{"parallel_block": false, "seq_len": 128, "train_tokens": 361900000}
MLP neurons of a small language model. Each row is named by its layer, matrix (gate and up: input weights) and neuron, and shows model dimensions 0-255. Each number is 500 + 40 x the weight over its row's rms, rounded and kept within 0 to 999. Numbers have three digits each. A neuron's up and down rows have the sign that makes its largest values positive.
Before each neuron's rows, "fires after" lists the tokens most often just before its 100 highest values on Wikipedia text that the model never trained on; "fires on" lists the tokens most often at its 100 highest values on Wikipedia text that the model never trained on.

fires after: " ", "1", " of", " from", "it"
fires on: " wh", "2", "1", " ", " d", "t"
L7.gate105:572495474510569473496488477404511497554528466469452474505487498516452496491508469517525468544483458493503530499451522458500490430421459487546564499469467481515509478549456496438493502505483554461505487445476480449540575497459515465515485508455590517499492437509485480515547441434571483474464567506510416443471527465543501521483561475560519543464490511463479547481432558484438505443509466530560467516502543527458501524563514527473570552452606565401449474522519510623468471544533512521472476450569486518467547451473464411466560432443461529546508496430517578523466503586493458436427514478544466520521507526481537580561448501506481538458534560514538543446498525452502586501509530484512432469553461525439503503505517479467507472495480465482494493480524482537515420512479509
L7.up105:574514489499554498454452529514499484533533490500510522491550498509488520483557494472499611526471509476529486474536510473425529538519551521442592508550520512403455504540465534542475494562437462537517550555535531559494527516500494516521528457453422428534550531459457416516529507542523470556522512515454559521514521489558575517481618480424495542506562558502455437596522560566544491462502495477551481554447468469517537468480497513496508546438463559490388541491460524505522524544485515540504559494483428466413496510561414519577492562543470500470494489522487523538460483497523514433515443507543528425491523511474448472508531475531516501526555499484524545548493528479477480519530493427536489521426536491518455465483519541514453492447521524497512519483547395497537418541560526

fires after: " a", "a", "or", " s", "u"
fires on: "b", "h", "ol", "th", "ch", "il"
L7.gate166:496547460492502542383448544490495578498550480539475464488504516517563496516537540474455488496366462447440454537455540520527468454443524534431458415495449478482549487554398484475483521474572454552537496499462442446507435455448514515518473466448492481509583508514519495474445509495507450528542516530520522483449484480456519485468569540482445455481505532485542493483506476470501490530573509521517513471479523485453510510583525480506525476488496521529531474472546461455471491504536491532475509561583467437537515533577478483543441471566460529498477526488525489519499595527473569480432491574510534542491458598499581500536490444462611477472499485497449569503549454455493484491496499539538589490462519452457477499434518522498545460614468481488522492535481504465523494503482415
L7.up166:478488471524449524393495537483562563564540525475494502493497586468518524440451529485428517506414586483530478517506589461480511521453495526526479516440488488467522506533420444434490533469552488481456487530495422453529587462431502493477510467471424490513504509487539466515527524459567474565535486490516580593441505483453511414468531560514535517479452542485521508509564500450472501497528485493502407502513523480518530477507550445449543446527425518494478487520566462466567511537445478638480534539573478454519503477474469490519543551531515521523490556549512510539554468576463510443454515482501534486508490513504525485548534544452571450486487524524514591459545452511482469498470502530552496525457562428516468409565484503514499467518561526451503511529505509495549443545471519

fires after: " s", " S", "s", " c"
fires on: "p", "h", "n", "an"
L7.gate403:528498500436498492397473529565479449568523568539537582519420547464468471485472547490505523472524575428557486459534467515522464539473493456438501427520457474518480521502494534491573483464545525535530518477493507460342527486470541447510504449514545527570561545505444512576516485451473484471484471523526479475603547445469475476432493480473476457461567451473476506527537451562482545474500488488527485435540511486417475509543486457504516456467508504435522552448524487481493446452564533482479540545497468501512535572485483453520513552547471518469466498445459514498480487514506470516500491511482421515402520494569498527466570557452484565517564460572512510456553439509488503463471480544500534473493486533493509465540448549556541517468453564530489438526559537437518532565514456
L7.up403:564530488541544513454472494452456519569572518446509455561502555450534558509514523452575513486514500569536497478469594490527490554517458503483499499428514492492457500493624463493506511504527430531541598536499487475468455533489480525494534445512461511549469497443553512455536520526539560494557459602534515507517431515531545476521505486511554532516517462505496429530521441468457469514499524526471533575465543486484513490494527555541527489520453537492460438520447518436467474464509477490521482544471496492535529546443562559441532533484442582566468511397489471522516493476563490574532492511528441450510514590509493482471530561494466485464481476531445455520527529510433520549509455579504415542507470471513530482530472509534529379502533511474528392493506499564428485561478470

fires after: " ", ",", "il", " of", "ust"
fires on: " ", "3", "1", "4", "2", "e"
L7.gate174:467530531467518442499403459503547513519450545472462523524430550492493515483478476531487485567562515487520525481619427490509418539547499466490516471542537469493502506550528523530533548485530500495446535501493544545492525494442475402480476524475566557422488548468535496489513531433492486460492522509471428467520547481498516527506495491481466486463466513511491489493521574440421467474553516512488487460412508498493462502489481455537525482493483594442537513522454511524544487534519550473538473497481477494585490544506493460430577497586464499545464535434502462546439448538496463471462491525502480545504443532435481610463489412515553565429501521552498485489495474467536533519543465527547469448550415503474535512449492432437580551558476517446562423525462531535442500491415493
L7.up174:491460426471532567502496481487461486507488444505465482518523408475528472534497511485491506566465508501506522490492437504550442571451480545503519491500425515473534548572490519457458483536507491569488568518491553505470512479430531447479547504496550485468500528472582477518543532568530535543516441522471459502506551424550488522507478493523525532417468497410460434505490473485451470471495510527501438446573506492476467552524579512444483561542534535474571495510547529510497523519454468474491482378599482565524492535582528465466537467451448521483579511495533435543449562514493464573496399513558450470579445513488466491508521494464521504522454532469530569479512537533521508544513505461562503487458464513588463483545518481549540567504469436467498436431544505481444450535505438

fires after: " b", " B", ":", ",", "b", " and"
fires on: "i", " e", "m", "ro", "k", " E"
L6.gate549:512519489563457416512444598474499453418537549491500511576445520462475515486472579538453573530511487543515463542499480490538502493543513459545510514462481468525479504581489476524508413548521422515501482572573497500545479549477449467547496470507471439536481464545461523523497474459507559445498491574488508470481504461502599475526461423489531503491449495518466545498436530504500454515499506475510504511509488511548462529509531470416486435499470507548580528476492500480464504561513477567499538463512485445508578570603473494466428520495442441530474459520449467525516539521552567475571457390448443443502487535521476510546534543546445476504477489491508482442544539479451558515495501527483528494509522608494416559476538478516515499510553519517492533516586495449465604461507499
L6.up549:492543482485427523407429495459525504495452502465461525496511459476512533552472526525545530517528518494504595460413498472483534459544475483427498462515486514502498548419489502417527517493475496467503475448486458457498526470450448476509528469491477496546532556495533515417518483482497551512562462541552425510528465475447556498535581437473462442569456466452480522458482494582593488428477457551516538477453529444502528552537506472548504542509474418511553454413451529445483522522546519543488413491509532462465434569505463518489561539562468454473502426591548535496512472572580495475412561497503503425514489467489477472546467476511517463495525507458496485551476476453564492501534523431431459520476496469518457463513539441539516500437489432447532518458504438489488493460490487

fires after: " P", " p", " s", " S", " ex"
fires on: "h"
L2.gate534:411528532480534515499415500499489556513501588467490470532511506476468508446466537521430474403476544445502525522494482519489495527486499533507478462441432588467576438530459502529492464509516539547558502451492514444437530515489469585437536467501535550470520453484519504456425546549495548443516446454437501512517510490503481565450475545495439482473522482444533483504493525479538484592433528426518466475538552522507449515503417481469523462495551545509466512498533550499426488399488588465560494521471446501475575555493507462470454534513538515595551502512519487524514473511553444471491539502504483533506424485508525528475495490449473498469440520574483557556567468468479536562507456495410509482489548518411531544594492553480528498461450470418460526485502448451499505499479526
L2.up534:473516498429602475500471545511534488522516555468487450519526481485524579576455527574539496474531545413433456580470521449478489466541493549542542572398453552449506581574494437497445571482506548556578489568435479440527486463473533518471548463522594518525502514493495453494494492538433552464576470456524547520432472508398514529514502469507542529442535508521529476582462468478439460480446526496512522460525553549450502533475468552491502492511513526496550490522542545443528491425580538481506507480491497495524495514568518474498453484511526548522578516513459520517476528517515494595424493480564529536482455497496556439495505534489467545439496575492468500516552455485545553515493452559559518456477458555549528523529512487472509491506517532481452463512469458511558520483495518

fires after: " de", "v", "e", "n", "en", "et"
fires on: "v", "el", "c", "w", "ro", " of"
L6.gate655:535549434488536431471508502486484549444478524497507541459474548475484438525488470529512458495455494426566505524475484482535428518544576553481501416539530531544427477567526542500482491460493486431530522488502440528544534480521463418529489520516449483461515462568558469525445482497483510565521485441467610486468576488465497479546545481483468495422470471445433456544483532492472467521476503487463497449518511516488548426497496527478494514574432533572458520437396545536476455525468456494537442501467573518494440503479519418475454465418504483453504467501410493554403515487522529468550548510554510534487441465570466538479510501508513446513439469481508476510533561452490520475488506461478447551517494486559459529449511523444442525470540457534586543513567519505501425513553519
L6.up655:455467530519476449568466464501476492457545522517426444457411511511471542552481492463471525495533508514475473504463512453492566474516483477516461500478481484489430503513457491538566540449529498599489521540519501429481507496535475478479451477438536511528471506562475551524520527503531473519501479471521516455576537454507476462466459436517537556476531519499529496523531513463539472546482528414470470440487525565566486544484515474610561481456483473529516530443505534488507449464500489490472536455613528457418440480486556523515513450487514497493496416559426504512529453614525427549548519547454459548435498538486428428507447495503527422549555503431514489426440486525491501531512456541498499579537512506426444548506534544438529549470503529467465437505442416528517478480432503

fires after: " c", " s", " p", "p", " m", "u"
fires on: "ou", "up", "ow", "ap", "od", "nd"
L7.gate691:527521529498563454548460469511508496490457466468458472491481538556533469484418566449440537567547531500506468483494509504502428364553498478569455458495465472491560514497436548520529491504460476494508539489441536462510510448512509561505541485425528476470504496437479431472540460546426553439473498484454581491529487427506547523549501481527445545439536503498466449544500477477513491464509476458458449440552477424515553554477543479549502507504530502559473504482449503513570427551511548470465534547496574493489471516464495452547512466372533462559578491540453395572441443459449492517459527505483466386523513496548502512547549495487510523555517458475513577483516473508525547514504485490481474472552520475509417427490503484505499482489538450515452534488508481495535479564548509
L7.up691:570497502433480540522505552469567483441492491537476442527430494478529443497485507479503514530469425445515475606493497441504421462486511460501501520506449557533545502515507521501474471441454560479516425497468447426436498490521559529517498526474486417530506573551502537489614478542468489449554484528487489430505490470492525498437421522546473550546548572534492485517507463540460469470562456520505418508466498471482565558551556494534496506492507602487479470528570572552539539485520474466552496507562533450553524493464410507491520498463496572441512482473468516548500490528476558410531531481504494521582512490483497493450448525485488531502511458483591499517504472514476466479412512495528468476455507526559512468428475517475559415515414437449527480517548509539530496576496504

fires after: " t", " T"
fires on: "e"
L2.gate509:561462454526525499435514542490471503472437520536412492489496540541545472506498493499492539478534601498502513538470528518510497456489473550525513505483509574450555466491522467411503472601479515465486492487568506500567471473446537553515517501449454530564434526522446471554540502499514508497527520541522487531461513501508452503543508494488505525466527462493487550444483541518512517520541495491464476436475542486526501481504452470488619586569594419523553512570518575479519487514442624530486549473516543609520542442459511535507461520538410489543528457566557498453518530517573504536516551464451486524430488517453530511497560391531510462487477525515417468507471444436513497502505514558539474529541495486552446524563527520480504470528482526469576473553571494492526452561483515
L2.up509:499462416456504515501476540444472435497486454567502477493503491526462503455413522535581536483474451433563516524469470484482447560491481539491521496491476487452479528503508433536579498520408503459529444440415501522456443633477435472431563540473519516526475511531474443507456513580480503457462555529466549505474524448562472432456503498484519570465516530502497454485478504592603539547439475518475552427401437524472469575511510542514487511477532517473481513508494460538491525540471509454489517499436478561522552546562486484497458468516525484493504573472519525455485487440608445486557543508446496501535496536442526525486502531492580516503525554497557489477520610527449492484484451497550484472525458416506475520486493508514545510547539516522511566512522522470492498465496527

fires after: ",", " in", "n", "ary", " ", "ay"
fires on: " ", "1"
L8.gate13:454552548518564525453472531445515514474492554485488518520511552522523534447531444473433524540532508467512494504537465518550535510454515549472556505485471471458552564432478559483509499519500514508494574499411457441553442509464467502540510525482488509540525479494441536560423508531564515587530498521466508480500458459445429468483552554471532558501451526512474504447518492494462506501511511534506539550473536542477472454483572498453503517466498554532479459506532533487500477580510491469476533449570564552551427541536538520455528568541491537521518487522474569498399592481450492458547498609542487532479480565549389447491514486463530554481455556464518505445543387487524525516480480462513521507535503526602472524487462489533552493480511546469557533505425458506584559568506497
L8.up13:471487464493505557483500528543510530542520572488464493439536459514456450506474518504453481480529568467550451513475482427504565528480551560498541474518453450404498439540507475498529475423489406511503435515511481527498470534480468497484511464496553558497480549490546494451493458470525467497527478519475432444465532481512465561521538479538550506529516416517540477502567448514532417512490515522550424472482525507517431486479449487484518570529530526492557573525555511475501484595479463466515470462586519539522484527505527512506538393513516493516436521551397484506428465480519466575436457544426507495515501487544473455396545553536457460471498367544492483499533470492519498484514488567449515477535429475571457537446458536521500510541548483507472519465475454478443470582465460

fires after: " a", "o", " o", " B", " A", " s"
fires on: "ol", "r", "b", "ct", "el", " al"
L8.gate71:524481542485550518447498517465491520452520477503509461461479438462513489524473528490485559463526543477453467529492526583498445549479486536507487572470469464464485443417527428552446428516483414512496552538514481476489443496446535498529483491553490423470484458494480435442403502508493452451549555512505511497466545509468549576543494478546535525533548571554477549452476478444546495522482521538455491504527534556413482511540474478435487435536480483571452501545515502394461431464499552485454521511560463480413541522572599507503530500484533546432499491461519513452467533431433470572445441487475497488572456506541472527538553512450518494434529506463561406512481479570517454471525505506507495542505460510532483487539543478547534501502509520563471528548542506480473511594554469
L8.up71:505424585468554505515463493480537523502521480438408407563464512436482490499454522493529571545487577507491437495406481514503538491514514523467537584463520483536442447501407503509524448515422390523516518535526526469554432467491577566505503471528479488520469424555471483494503458508481474523467503512508472535516557518466527532495514512545523513486502530518567496472490508535520520498524529532473472466516534428585543489421572493506501498541497533544475498561495606517513431504502460452523597533514446481450600545496531499495548470524503475457427481546452511446482516526527479407458527456508472506527496481518524555535445567545517417427510554534485515447482447510530514474511434513522431504492517485554470496514534528554523561424526500471561431517548493472498509466490487

fires after: "av", " n", "an", " h"
fires on: "e", "ame", "y", "ing", "\n\n", "as"
L2.gate85:471433439503531556488481493530453537555512517462485479473529548558515509487592502496514519476441528449530466433446524478447533561470508502459442533465536586441494437442476454570467507499513561463538456484539488521512445534483467483499400517545507478600501487493471500590525500477483512464458584526479525532516489512469479506449486547444467493447519456477505423481427529555486433538530432487511518470475540447433495459510424509521383481515510492380527512502463461505423511468504508562437526494512477539487519481501522565540461576485502488443523408477480518442547495437515477538515545568493550537491529493533416475467507513448435480503477528535542456473486424509440532495515511485511486480566477506454485589525531499472495523529461518494388506516514482510496466572488524
L2.up85:469432502518440562533477480522510519488480491554418554419501425526456503539465471444503463457472509491478447531544545533430438491510502501556520563511432521455502492515500507450468450480519516449491491495494521575514518542478538512514484476548438499549489454488536519520501476525522513534537502496488446528549525547588530548438474474452541422527481483435447525523513492486524566517572482473494476495517462437379560458496507503452435476501538444410515578453485416500496510426445531539497539476540616471475510443570488425482507462415511502482425477487457456408523465450502500532558535483470425460503522552439481527542493513482547587453476559459575510514537496529482515429487521427476474524524487546490513458483515508501494491467450514518534511447478458485500556513431509

fires after: "v", "e", "n", " W", "es", "re"
fires on: "el", "ers", "er", "ro", "ork"
L2.gate135:486605522457500446461509530525598519501520550505542486477454483503521438469540523534500529541512534447509470391523543455512471478559561567467527425509483524483491483475497442475539506504519481522546541426530493483503422456511507486442467547509456436414460468557503499492450520475506534500509497510544502439507516461442478534531438499509481519494449410470461443441461524523440510467506437449442488485440431491491561518503522514405436541458395504533522515468529525463487519513461521515553534581521506580448490461440488493479496410408490467460553485556509508487528563530476517528522482442502540512554499451525505528581476569472575450441527504457568561503482477472504556545538534453451493567460519510489507509481439571522506499471504444533524539490449502433479499466510466
L2.up135:523495479515488555488490492449469527453454501496543517451470482515515524597546530539542508458568479462554550499506550602456479465519502519540586470441423433544481462510506464514537472523478526462550583445445526476525453495470499511530497531463481468450472487536528565528397485546489486499511495414547512555533536454497458452458439505394501403464530478519529409478508467426498520520599513441489470482585482502469537508522517473467530516468497519499464468471516429435449535523544450496468449460493436443518443525511531424584543465534525480563460498557489485513516501519549485536508485569481461500504519532522482526489417437485509489507479490445468444550486485426496492513479450494502551457420500460546494470440540539528476552480424458555430506493554461519492484515473461

fires after: "ud", "ed", "ch", "k", "e", "ow"
fires on: "e", "ing", " with", " as", " by", "w"
L6.gate599:471497527574533421472477501487529558443444459531497517533430469471437482482451518498472440504510388468491429585504548455446512551498502486514449456534368495520538598469484513450520519559552450543497492500548464512456521448529487523467483497440529520499522469544512521471491521553543442484559440522489497469518478490440524468523424509523509528390522429476483502525539552525508558466473455495485506518517543487488418498518503467389432488464500504439471574514429497496498478522546485501506505491567541564489475534482497487558496471565471449496483500536515444503464518438545534501485510519511545462533485526507560504441568506608543485542487520482525484497520424503459495550520429395520486476488491520550524516472482475486490479467492560466470449562543509431502506556569421
L6.up599:578459477443470547564508391484487508571477508454566553487513518486448589508529554497376481524497520525487457509431557518435439523458512544500431403492466448444495503518585457496484606467505543476552496476533446518454501538476488515464517468552503505514455447479492492543478537515494533515476540509478573548441589473484538510545516527485475526443483470525397504497459442486494437471509495433490503476502499514406451415480453552460473469488437522481497468536529475529472441515519496539498455433486497488533444441515524501543463558473515471510546493478477519457554583493540452510551492499479529455489498502500458504497544546482556497478459491528554546528530456532548473500552480582511472547489472480590458556482553459518559480512547451545470467521507425458515533487456486

fires after: "er", "s", "and", "ic"
fires on: "f", "id", "it", "i"
L2.gate140:447493519503520517502488469535498460546564495462503486435436472493492535555449509480525518465581525471500532551494510445473417449502488496504508590494471490493555469469524534466525464510517578411496472561497424474487475497481576532503530500494491503551476488459511543514452508511522570536534482474494507521503453511535536458523463532490524574448522557521414484489518516476501473494462627498506503514507522463485457453523465544464447454521470451471449448483499552576488500433434464587550608459479452446510563486579498536492429475562504519510515415458485489549448514510499506486537522525512569524474447526498509477459450512553567522482636554555508493505517491451554525510535485494512460499485483507461508442560537463499520480436653524530520444569531519470483501542470462
L2.up140:539517494447519507491427457512516460509454442480477476499493497467491514496537544538537552524553462471476526465532488464531496565470433430473487499524507502473588526539485542457471519514582543454457567510574420550493556582520540466525553473532515560558502517453542477513487536549556519446490487474468484534443484513481461493509514496511424477516541492507527511515513455530509448476481508487548521443507513515494472475515504459578471521499516531430446438513513485545573496557472534459486502369508474536543561533447518507512680532536548489517579533466506409535526488450467532457501567478431451597523427479529472588603516508544531472487449500481535481504493479494482489552407476502509541509475504504510522464542544504481476481401514536553480513451522522502485537512481482

fires after: " w", " of", "l", " W", "i"
fires on: "ork", "f", "and", ",", "ing"
L8.gate25:481514515500509557518435529472523556457481516519416521526497512522535530503474444515510490507587505470472473479438494614465471529489485461550482501506540539548552512477455523539506447507559534389508536519498452459526511523550498575515471469465446551559541493555496506518546505547448527463511509453499488530419541474504476484575489516454485499517490515529521523456416483453542434504479443511560468462448570441579476579547485562496460499514513511499460505463518463492464532555509535459498486545465510439524529574493494488535551480561503522440409550536511553490494450507509543466558391524479459417470481502493560427519464459483482547461486519470455522564487437600558485558461468467548551456481521501559560484482519447440494550483610467531542449543474483505494523485508467
L8.up25:512520494527459523489473547586525471519505506495495444433503517498566522452449481440455464543503488496489500477492471559532513491511489507470500439554510528451454469554464515470461444465492520397518530553455604502545452480553525501550519440510482513569418451474551540516555456562418545482513488531484527443447477475521514527458459566549521507588536507506491523475442504447465502475509484577457516430466491480537428555515405512520468497553487522512509562537510557517532516598553487433473520455537541480518496502538483518545570471480521531490544496513487517432549559460496492572507508520466499510543389554429544488524423531505503545542462548451543485547479530454447549462522427538514518520500494554504556516513454449488495528557523433556464474446498468538434485417540522

fires after: "u", "i", "er", "o", "en"
fires on: "ary", "\n", "ed", "al"
L2.gate230:489540517500477538499491499438552565486507543586456438516503556551499432560583518521574493503511523448515505462520552486546555489471469518473412478498464420439536481468510508451475523530490478548517474479477445497550500515476432484525527501526495457551486473542539543505441494442519419535491524462521489574528544503494460437492487452512464537471489451544510532493519465497490530497437492531445584508438546498464505479502464431423498577503398455512524530439470597524541509475487501447556536486544533480527485479525576496520548478622558539547508464442581489508516493516513504478495474492464532435530577473519458504557483483405538470542494542490555506554479516475480516484595493463447422555492496484492409504489521471514546509488532440456564490475522555465572510438469507
L2.up230:531516526557503560418484431457490547500542495520589463464472459471482511500531458521465451509491464451514430442490498536522472468517538559508573444530471499543498413482473570517504470476604516511515467484466480471534548543526455512448451514456442451477538555467500548479537462477444458539535432565504516515516531491510464552494450500525526486459491455508534473482502539501506529509473452494524507512492483535508567516413502483526557533426512473481574442427499556456521494509444513490488519528421360550511549524536484499455444477483415496513508485477532472499525579521519560538566442475504507493498523521445458500477510432453574602513538497483490526518494510545494531490452517479472568541558494513487403416564513472518498436577467479462418472529541540521469513437462545

fires after: "s", " S", "c", " s", "a", "S"
fires on: "oc", "ame", "us", "'", "uc", "ov"
L2.gate525:446502501494461481498500486512505411550487466483493438462463538564474518472541440484447572554538478511530477469452502504505422519414499493614489570521453560457455538512519541467498509487491475458517484573462517521444508511555501549448420437496476468476536499478483517538525517467474471494457447607456511521579503504418537435466433576526507454528481507510485548524535533478573539479509459518457467488515461406516501448495523464535472524449442533546535478450489475474532586490552486518547467367505447462532535520547544529458493480511507524444488469441460527514441597462450500441508485508466503476470567553553520543554492494477454507528520528448527509475502472504625494497566510571537481570492521485480462518443551511514470524468463483513486458476461484472514470494524433
L2.up525:492532556550556469518463522467486525420493539491476521480534482510580528465490458480576567475523574476452512489561430493561483498515393438550522450511493488435413508502509547466466500476491508474551489456548493507533585503482477548460497505534511452489517534457450540501529436568510471441587473535557576552491539523536470474511507480509521558561523467484417431540488546468501484532498566534430574539507498582553490536515500555526491440419535485496522471457515496506571539490546541520554528541443488492487514500537592532433490540477538507601485517433525413465533503459560550520490551529508509542446560499560461510480467517589506473456453492484435500493474480502479435439506470534490467481537497530544558503483473462508456438502531517534531515537474420520552485494491519

fires after: " c", " s", " E", "r", " C"
fires on: " ex", "ou", "x", "up"
L7.gate114:551513532471506510563460565443531495450517447450428538451522586529545480457519522522549496547593511535459511572474477451539458469518439546501446469470367562489452563545468552520492501410550551435504534502562502456478520465559495478454385576418537527551505463447490520504480426515434501499570502543479585491508538499559569485533525513504497544564485552528459498529508455543522451500460517543527475465486468471523546513546482416464482486504484486461502440448533509480455479476553502500541508540480546559527482531513543499458491477499455495554549523532579432496490483479513526508427517531481449478525491476476452455494549498540512500452518557514476502519492479488431447556495554478528482515476577422454502494467493590458513527528465540469489457452507545497497545496448499
L7.up114:436430524488498516553484497462473544490503480476540478501481517551551510462490525450493445554477466461504526468478413446544548467525444468478496527503498527585482432499387492482550493535528493461542480514412441490516479522491472508549546449516442471455478530549486532466492415534539510525491527546581452431464562522496477453425500534589524482505441566491468482462455435490526458541498521493553548530473509499552485511580495484548466525521523486432479495449509540502490490510589467499490480532517528463502487580448475438508489515431448547499499558483437496474524563443397532486508579498482425516490512470519545473503533548505474470530443519507512463475474474474523525569468498449535557436603535546480520482420495502505457419470533513428524464556427460490460426546477486

fires after: " ", "ow", " f", ".", " on", "-"
fires on: "her", "e", "ive", "8", "ate", "ce"
L2.gate268:485540436513458487445527512523460488545491511518441459507482502523501447532524488470542614502564515476470544543471495447509509453484428498541523509363542513477505587480460467531527562584415472447480461514533525456472575471511502510451494528437547485501474489457531561456567522607461528508536485516438581539516507426501508474535493504461509461551533500479511484442562476497546502467577518543486485511447463456513554526457462520460529454524525440516577509524512491471502443457488513466517541417446464530425463425524510463503555461520520544560494476512528464495470534545551521445495520542469474475511440448465448505489443485508485546496466538522553488573517469561488506483499454455453573569485463471502494573498497553507510529531483570488560486489567597551511486572487517
L2.up268:492502547469486516474467502495450496496579524531478488413512537497490408488479485473478493423502479472444513526518531503531511506468566526499530527470434528547436546506544502589462592473439516472556458497417412515523438488522522450496443563468406512549477478427465473476534415565483571451507463521541467503441544561505477450542520528419477515513566525526524448577512481509543515487489513435502496567508530473453516510482485457478451495538508544454518444540526535449429499504527532428510503521508469483527543479526542490511500539467540496477541546525499459492474503476535435503480513546506476492490477504520470531459525508455442451521410622456390461543504405500470513468488534520460499469499475484525541478513607453476436568444479498514499430509522446547455548475467484

fires after: "ol", " T", " f", "re", " e", "th"
fires on: "l", "ot", "t", "it", "at", "c"
L7.gate296:468489497507501560477501533496430562507545497477526423487444497453418385404529482472499515509527477493492515568569524493489528513492517496515425488420515480501489549511506500438530505447482573504507510472526534460517467558473470499540456478390560523571486433515505500530454475473450483541519539516538452530446465502534526502516466503562512500519503489516354533520434532491501581454486501444507545542525573465510550465520440522551471491539497541603549525514486486522534522538521566568567499559556546506498582487455540529461538549503467530521517451500506413539555535552548482517479463588544525507469427458543559459525522537497515491529565434442496496565491432504465452482478441450448491492532504481523476545491462464517509488469514559465492483532511525535477569529459508
L7.up296:480475487440525445493455516537532495513477504512503528478507524443518447526493460523510452455549543457524508470454469511467549569470504445568451522430494472437490491464456447510489423455509553533569500501571547544483442540546441498399495551526571574498424461481465500492513481571505489446483598496540515546447536512600515498491540401552469539488512492464435516470523463545444487468423547483473506511474520461486476547455534498543539488476516483540527553552487446545474464479531473511498486540435486566420455490566386507521505550497532474549546510465503445465535447528460516514563518543468524588465471540563452534461524455481442512481512419490556563529512490512455444541456469434501518516500434512509562509432417475496491510499462534490463487538479526472521459497539499

fires after: "l", "un", "ol", "ul", "h", "f"
fires on: "l", "n", "ill", "s", "c"
L2.gate426:577557523567506519534574462518473465407481469602490471489500533563444477490516537587570509503446547515546530416486525458462533508489483492460480505480457469417506495497413526495529520481561417495476545488483503514547515484535476515449481508453374485425493416502478454534514512594463554446476524441509507468477435412515506506495497532531510496531487493484547515514499478483537561532559508506526481534502398530482461463529439555514565469481474495465517493475418502461559486541554424544512483540458525474599433525505538523494508440521532586525488487512512507567513502501499514494477478473413465516492579491450550547548465526518538454563563491519449519510459511474535505544488553520437456495496469537469481495474464511471457470564453460421507540511486553469447494497500487
L2.up426:449502540556578516533500435416515504492454537480469574525528523508570511571533480484449461523553476514532474552491468534455522511495489490452527579445557513435474553502517511508555440514490564470455444452556443522472484529586562512474474484522478584553464537541517472512532518486479531497569511537463540462535459549534461512559540522512516494501490485524490492409529605521499494480469563487441573482461588487474531524518496489584505517511489476460499525475607474527457512513500482521492390490463480492487553502462481498473510479560466452500485523497470479490526475486475508534522491428505441521551500477549514450502534419595486482447467527443483507483554536425549533483512511476480550549508489511478528597552484526523433543532546512574397470533539473436574555546513539

fires after: "g", " b", "b", "l", " B", "or"
fires on: "ac", "an", "ir", "in", "l", "m"
L6.gate662:498588502532418483583446544505541506446517484505447528532428507568487506514506534527479548486436492454508500492433496473465482515550489502472455440492508489482458475517451621484528549479549471518488481479486547543540493465500485478471514445518467423512502522505478528507505511462474504526553457464565457501461459566439546426420508464499539567489463519545398531590496397484482458430455446500543462509467441386518491435506459453487455541532461490552524541549440497552471513471526507515479484509523531435476456534541470551471414493522502457507507451536513484550502529489542497504463552517455560531467526455530546533545506553407492527566481481557384465458522462441487529514532513468451522558501583485526499479508491521461471504436515438486549522537439496517547509495510513
L6.up662:421466484521482451602463530542555417516587445401507505571557505445566549459486478442475505487500472507523496525502549512551498519573536502469441536510603524504471485501524536463455440484478493489468527505467481503468548484559498504505577465537526456508521524509563555494547540432508481469506568415443542559548475510467567512547566518484463572544459520532633482466494481420513485514479481510484509544521519518553516438471499499489515534468539471537510509448464516424507464484528474520548552478494480459431472565528539470479513531498489579548482478535485517499496473515542532524524492515555507457524497505534481583486471484529450437468495514497457516499525555455548516480568507539551455571517465553551498420544485531512507582468551480561559477494524408457490503538441542